From a checkpoint of a small transformer trained on Wikipedia.
Size: 17 layers, width 224, 11.4M parameters.
Architecture: LayerNorm before each block, untied embeddings, attention and MLP in parallel.
Training: a variant of Adam for these matrices, 209M tokens, 3183 steps.
MLP neurons of a small language model. Each row is named by its layer, matrix (up: input weights) and neuron, and shows model dimensions 0-223. Each number is 128 + 24 x the weight over its row's rms, rounded and kept within 0 to 255. Numbers have three digits each.
A block is one neuron, or neurons of one layer that tend to fire together. After each block is what it responds to, as a language model described it from the Wikipedia text at the highest values.

L14.up68:128154089142161107110102106099114133103100153136122107124108149099118096099140118118143147099108114070143176114115119164152075147159157134140166142132135151131114122092143142138147129113109121139100143095093154187075166085171099140151108153085165121117088146124101148130132132101152129142123114132151120121154144167133122145124114162111122108115146103165057116146128135106126156123112139176126123130124139133131070123105147142105141090142141149140138094147088146130096115129109109155122108146125147141183145152149152102128093084123106097168138120139150146164117112135137148096147098107130143081123152199118116125127156130119119174150121122146131162125154097138153174126119
Tokens inside numbers that are followed by more digits, mostly the decimal point (6.20, 5.2 million), also comma separators and the leading halves of split years (195|6, 198|5).

L3.up215:133150128166120115142103146122110194122120099097136136142063127112148095078127153118136166144139118088131115098123118107101168126162128161099151137155164163144141118120184099123108164121164124128133136111102154143074109069120123112127107147117133134116100164126108094115130123173123124166135127128142103140137129184131132153154113127136082122127143119128100146155136134137141169118132097166138106112066152133173115124082133137110131111152122158095129118126113104133104096135078119154123105136131113165186130065107142137125114103146077106105129161143121117155142118126156124103133132147101144146122164167130114126156119111159116140152140096170118163137127135135138196110139
L3.up359:127142102125123167158081141133114163119111122124115069139090136116124107107149105132080118112140146109116124089146117145087125126124108146117103135149165152141140128121145157135129123135150127106115174099120141128113180102137147140140102145099157106080110137107097129175114110147105101199125160111122107124122095127122131087105115142155107134116152156127087096114117145126152150169100100134137158097133141113125118136120168104082119160120103142156074119098071118144092128091126163137119073137129150142165142081135110178127099120163083124151133123093148174146123117154151139118063135150134152105114126157120177120127147141155124109086140130158155134139109117143142111088141
L3.up478:106160115149133105106091130113118118125105152147147079110094129110162135099164140124095116161123126112148064126151138120120105137167140141084146160154130150171116136103144107118133141129126077146098168168130178111109178096115155159120116138127122130119127163126144126173090127110145140157117138115084111108139090152137167124091132157134125135143166162109088116128151100138132139139091076149090155127096141132116119110047170138099136140125087118106128113088137120120097115158077177111133090159122133116121110076129125138096127129159121102094145117161132131102112110189131139156107147113143134118146104146111141142160147138143135149156130114128114163137096128163127156126141
L3.up624:104139089139181111142074164114124157138122154099102090150118162124159120134155178171134127100137138088105136116132113152060147126106126110090127115120141155151124137113158107175152146118140067114073151152147179120126133076079151116143129145133149156101100150081100120142113175134138132156147129174136112142118152142133131166174114127128162129122123147134113141131177128129117138121126116168120123121158131128145112158115145132084118107106111160139093107099133102106116109117073134178143120111124180134151118091120155125129135084125097117144108112116120103125107145151160107139081139107147130120126146147130116134116110092112166093108135122116155138168140110103155174121143
L3.up629:167147120155114115152081146137137114126123124111112090101114172130174098074134152135119112091147134120125126059119126137108105108151117119105150137145124156145111100085124104116102125130154112129097128118171152144116125075163136141155078177124127134088131136121114091159113153145153147198107105189119126128133118140136111128145166145133105146123149113139093145146146136108152191147143134158113145161127138131132128150127152131083110126117124155154057106110106112133066138120103177147166109135142155146144109083167113146086141120109078112160141136133134144138126115150137115145103132123150131137152176141114151100151124083141125094125124081143120144127140121129110166123135
L3.up692:100146093176131162140084129126137136136125103113098122147105122144141129086149144135117124147146133116136097132136130147117132129165103133057147101141134122182066143132181105147122182122116116107129147170125157109095153089107151144104124147136136135123106144110118078169128144128141123168119133145102117102142078168120164104084127135124096135143129159113128161117143135173121177128137085161119097125097158157144121107097143128102122148156119135108096089094072115132145094150089130120116093131111128153161129100130117174100107097185106105099135139125161136132086115148174109169118138133111160102140178145133162140145136118119137117118141130127134124126118090133150173124121
L3.up737:106159127126120142112115125131143195121121073132152145087099121154149094091126146089115138138145154102143114098109134105133122109172130134137157117126115090136125118127124101108146151102131146134113128146130156107094156062157129152144099152112109146076111133140073096119121139125122130163138148124140160140138095137138163149118135127121115129135141162150153098123115141119126198135088047169144137144101161124146162098134152115092125122142138147102083103134112130136136134123124191149140080135106157171149118086107133154090128083148110135158128154147100145127135150123125112179074138144122141099082123161112123133115117119151114113111149113148100112152108147144130168082102
L3.up773:117149097153129122145096123147131129144142139119149109093118147106125154098118132140102155081121161092064113140091116170124144113191081133101139152136101142173109136125092132105110146126144143107070139122141126112115158122138127134130077167176132137136120135105132093139159152095142117171130146176098118086132106166143148124130142146153106146104128096127084148137084123155142117187107133142113155119126138113132107109126126127103103168127133145121082106144098106132126096121069131129131078177119141166126136112140126167117119155113132104177147139111155195121095109132153089152116143129119142122143157133122120116143117135171135119151131103131109156115084115153078151097118
Second-piece fragments inside words split after a capital S, mostly "ub" in Sub-words like Subway, Submission, Subsidiaries, plus standalone "sub" and digits in tables.

L14.up463:117142126136126137070128140141119145122147109149104130091139141106116114134095096138109133131124187096127098134157133139162132103117110178122107127119132163143154123168141120115143115067170140092097106135133149105114162133156129103139134118100140142150124160118132105180100096109143148111147136163113128162184146139132169102131117124139114119117124151140114176118172132147110151155107143125170155134143145155118141096094083089126144132162135134112104129086144111143097140148144098171146086156147192153118138077089129129078130116141170094125150096124129099123115132131153119143124136171079117122118106131151128147119108116174131133086151125097186113105091142163112116125081
Word-final pieces finishing past participles (simplif-ied, present-ed, giv-en, Bu-ilt, l-ost), and quantity or rank words such as most, first, all, one.

L3.up29:146166140116104109123121146137110183125154097146119167134122119113176119132129151081134132135138157084112143113139114111122130143163113144154135161133137098116144107139125148102140131096149100142121139089127150136102174068171126116144148108089183138066106114113092134113147106133125138113120116126137128168154151115134111146161090156059125135123091107156113112149168144112141171102113124169163155099089127143136127105109146126085140103142160140118093079124107134141141105143136142131136103100104137152139132099106122125096118098193120137132143140118135113152137124124118087106075118160150114135089115173112128166115110136150110161065146109149155158104128157138147150094106
L3.up141:144148139156112111107146101137137146125162128166118108172100155086124119145127109086123130151118128116139138045147101137114079113151096122152108124106119116116128103125131137122108119124133104114107141117129144116127099119140127135154133127083090129097124110124076161151117142140166110134143139125147116152133133145131137144166129149142112171128139146084118100146167129150150167150103094153136125136109161168124142126087134133120139124085135132151105137125140146144173111138133151156161074068123126143119117089079123143177131062155082145186135133117112127124150135114120120113096127180113106197105135159087131112106160106147159123080152118158106148154133151169119140095147
L3.up187:105141132166134132096098115111142122116124109110097115121113125168121126135178161176140137076165151085092128073136121119149166128113139158073128154132139132124128137118180139171115122098153124134111150158138127180115155102121119153117115166150124134105138168148125098110097124127140082133089113163139132158139117176094138135117144131130122124097146129116122182128144138146117140139142117140130127139112132143125086131090126112082163130155100137087087107101088132139126078166124112175123091133150131134133140120100167162130093080159095120104133124122111125135103131126195089099097109143132132139109163135110132161154158135150110127147123126101139108126188098096115164093123
L3.up521:118127162155119080112060147115130141137104150140145157097100106129108118131124173107137101078107193114128096145172098133132153134121112133135135137126101166130153117114124171099124115154196080166130149136158092154132166095154128152128112122150129121124088156109153159175085146150142072109138139158115156166151131141133120108100114141129090153110142109136123150128104133120138108141094128158125170118096154113109116155114136142053121114137113092143088100109110146119087107150075127143126093113125117108131140108123142167139120088101111133099098152128127112203123148157134136121138148147095127118151118138109140136152146153139119155129115121133129136153181127143125133107120
L3.up570:105127138191143139122147155111155155111123108096091120087095111148144131118168126111126085115112170114125112083184110146133110117140110140137124135121135118116146101094161142109122111086160100119135154117141111141103121091178118162123147129118124105158090127095115114130148168143135109175099119169144130109156161129140114126109076147116100136071126127083122120143168109132130156130096091159164150168120158163125105091118128107145135096136150141117119096137093123124148095125115132181117083103111158155130109103108136144141110092119121111132148094110119162129148133150160143145086121128092173128087132176136170101123117140134125146139151132183092103159123114153141132076133
L3.up760:105168147131130135125101145124151177135140089146111135175093108114134145122114146133112147092092133093133141124137142098085129150147078174148121130116148150120114123107154154128124143114139094128134162158088132119099124114110145108101113105135109139126119143135117139139126141109144140107138129143139101137127113178128166120112127145092115152151170105101109132111101109126133110151114086137124132107112151127166133112056151108127145122144106131125108106090116140146136184123134114192106083100137157139171147058098119151116118092136114119125112079162135156153119115170126140103097108191083123113107135164129128116115170137139141110094174138145162151142144115173065131097089
L3.up794:128140134118135104148081147098115177108144126090108152146084150103145101105116111116142128129120129091128139117129128123120135123150096179111149136142147181107134131145182115108129141117146104094109157111108133164082104068126116134147101166108141131113095151113100107104137106161141099128142170146134092178134135176125127159148095143124067126129151107134126155148146127161132164140144113151136121125082164116143085127098130150085146099175108161128124099122117114140132107139098100146122106107130097152170127073109151161134109084137107082111113133150115127155110124118167137116133140158117160152108162187142086118132133115164133126110133103159120152117138101158115186108111
L3.up824:134154158117107141104135149114131178145140137112127119113122120159146109097138106106124145116118164102096130105120078131100100129125080136110146103158139130154088121108145127115117165111151135123132181114130156079119108074135118119122167126126134127089113128145123143111154143125082144153120124120116054121176131111145128136135108145082114121120135134109135114130166133145156190117132105163162121150084139166133090064106141156110117110136123115133147098168084128139117087140122091126141082093111151179149130080112140146129126088145105098127143114123165128148129119139148131150152110162138172133092156147118130176137084108170119129095151121178132152161122139138166150103150
The decimal point between digits in numbers within tables, statistics and coordinates (2.0 km, 3.57, 38.657222°), plus a few mid-word pieces like be in began or behind.

L3.up39:103148121138177156139086105135077134131102148104082126122110151083099133131133184155126113151126143098129092106129080143126128139131128150162117131112161139125091141158124148186147125102147153156116081160113140114094146095127125123120141169110155140139114158089120124135124141114087141102110190124132102119132076118094168108139080130147178110129082176166085153123107108136126119120108128146170100154108137148149136096122082125094114139137089136129118153115100137090145132167072143173150118129120139141127139121128180151106105109153124138144127112119141111138100163151160102124126151107150134103108135144163114130116094129155155126143144115128151170135109121129080162135133
L3.up42:120180152158126120116131139148146127100098174119113132083101174113118117144161174100102155135115140118160119121147099147126077133193129137082110139146102126134135127128117120159133124070128110151112097124156122127095152097139110165102113147087120163156116148145119101127120122128115123153088143140159123066128125112127131129118141130133095107110076132133129162142112136153121119106123132153101136144130151146124131147147103136112144100136148083146077114074133144105133151181041151111162108120151132122118123118122146160079117142158107141137117157121101153155121132103150103103107111138119084137145148157130114136116174133119141136109138100188161142142127116149081153098079
L3.up163:139141201116111142114081097131126158127090121142136160124084111122146143139141123139096107134091155119180065150136099107104133153147092158105153125127121130172135165113123131093139147096163132147099128127152154130119127107112202128128139109150139121138062166134127146158101120116133159119134118119069117120145147109133125103111133129129128103122108113143087114150136128116142168142099109149152152075100082172124139121109117112104101114151121103122099137095087070136103171142114122156157130091121110077131122111136127156103129139142125167120118116081204122147158149123154150109116154139141097132104129147152106119122158127101146165161144112131138152120162128132112116132120
L3.up344:085142103155117128128096106157144159112127120093127120117123162080129142132085159105120133145108166131128116113149127142126150116158100146132146161129174121124128139116151162103151154099096125110138124145131177112144136109113157118110104108129149136132090158135112117158063116104148174092149137167079128141132139130121171057070096113115088088154113134122118149123086158137139121123101100136108130116119154107130104093126126126108143119154138170100103169102080111112108115154069136161131099130128154131172101125138129137108134142145143130118138127127101149155087113108143140075117192128099151104113164138131142139133139135144122123131142118178136166083100167164124149102154
L3.up444:147130140131114142127127106132129124118147103158127108133094166115157125091123120112107121126072085121199089118133127159110085098151093162138127084131133143152130115154150093174118156131128138165128081158163131106135133122083140110083121129172122152093149129122116148134141201152138156137140136159145125122133127092105147122151123129136191101111120163127108134111171162149075141121143108124158137125101119156164132132113160081115140147075171125101099184099146125116094152128105166107120115088141117097134096101132151129151112133155119142127101145133126124153126127095127148124095135122163099127120152146151161101111126120085118150107157111125148105071090153122120120131141
L3.up450:139124132158107112094142116126141171097115109114154106147082184116123114068133114162119132114112103142144113079131124117109080114173104118104136130103138169157117149114112064138138144094156123113128118143114158163105134104119144144125106105116120141137139180106127144164119172141136128155117142160113121110140134175142159136162135211148155152143163157121127167141098118121093137146157143134114101147099136128168125130092139145118133146118150156086144127136126134126125131122094110130151115144138132134120167075108150135113122113122130135154157164130087150095120095138114102160098129149131103125135124133114152098109152132137163118134130113150097164070077087100046140132118
L3.up483:115152145146123172125123124121135103091092124144119140109108154115114166104135148142139091140116137113105089096103121168139084128165095151102146116160144159148164117141137116130141097097145147142135074148126183145103165122127173138110112164119124167153126160135145151158091147145140120111122126138119121102139132141115089109166128144148134118127063155090100133109114152122127119147152142151111123108147096143151151121096099097119147143139123097127084140076102102121128125159100137163160133111149119101119141122122140153091111147171111113144109127086147128177140119099136113120124093096125094114137164147120104126129196130099147121118144112197127210110125103118095142130083
L3.up695:135144156159111125109133102132102131118164117160118103112113151145135106081138079163099110132125150117170072101164084133075105124112093162117145107165120132166102130159142108162147136145155111082108145159148133071115156105149188158129138126111169120121118114122119112171131113124163143165147114141120094112127123155135133116163144110140100134123106118161105147135160136122112119189154078149123150133111133100116104136098095122120096091134120119135109160108137128108085135139086152093134139065115135103153130143152141122126120104140099169148140151106159135168129125146143146145125174135155124104143143149103131117121092105129134121043163090121146114132107112120130139123106
Word-internal pieces that continue a word after a short opening fragment, especially "ong" in among/along, also "id" (midfielder, did), "ate", "i".

L14.up392:133151111098122169149125094148139163139103120146101177108111098156125162106119131071113125132158145116173122117172148134165087153161111132106101106142166137138142114116146167124124144124129147146072133118153144076116188101123096116096110134118181120130139176157114105147096106121124175172110137115145156123120103077119138115073114145129126128083163125143154115140082156141134116146115129140135150073111098099109163112145141139111106182140165121108096117112080142117116131111096128144086129116141130120126122115143131122092117109145106151143163131102150139126115131137137086127143134135116108134082113145138114135128136125153134129118148117132167171149115138138103155162046
Short second word-piece inside a word broken after a lone first letter or prefix, like S-up-porting, d-ied, Ab-out, f-ed-eral.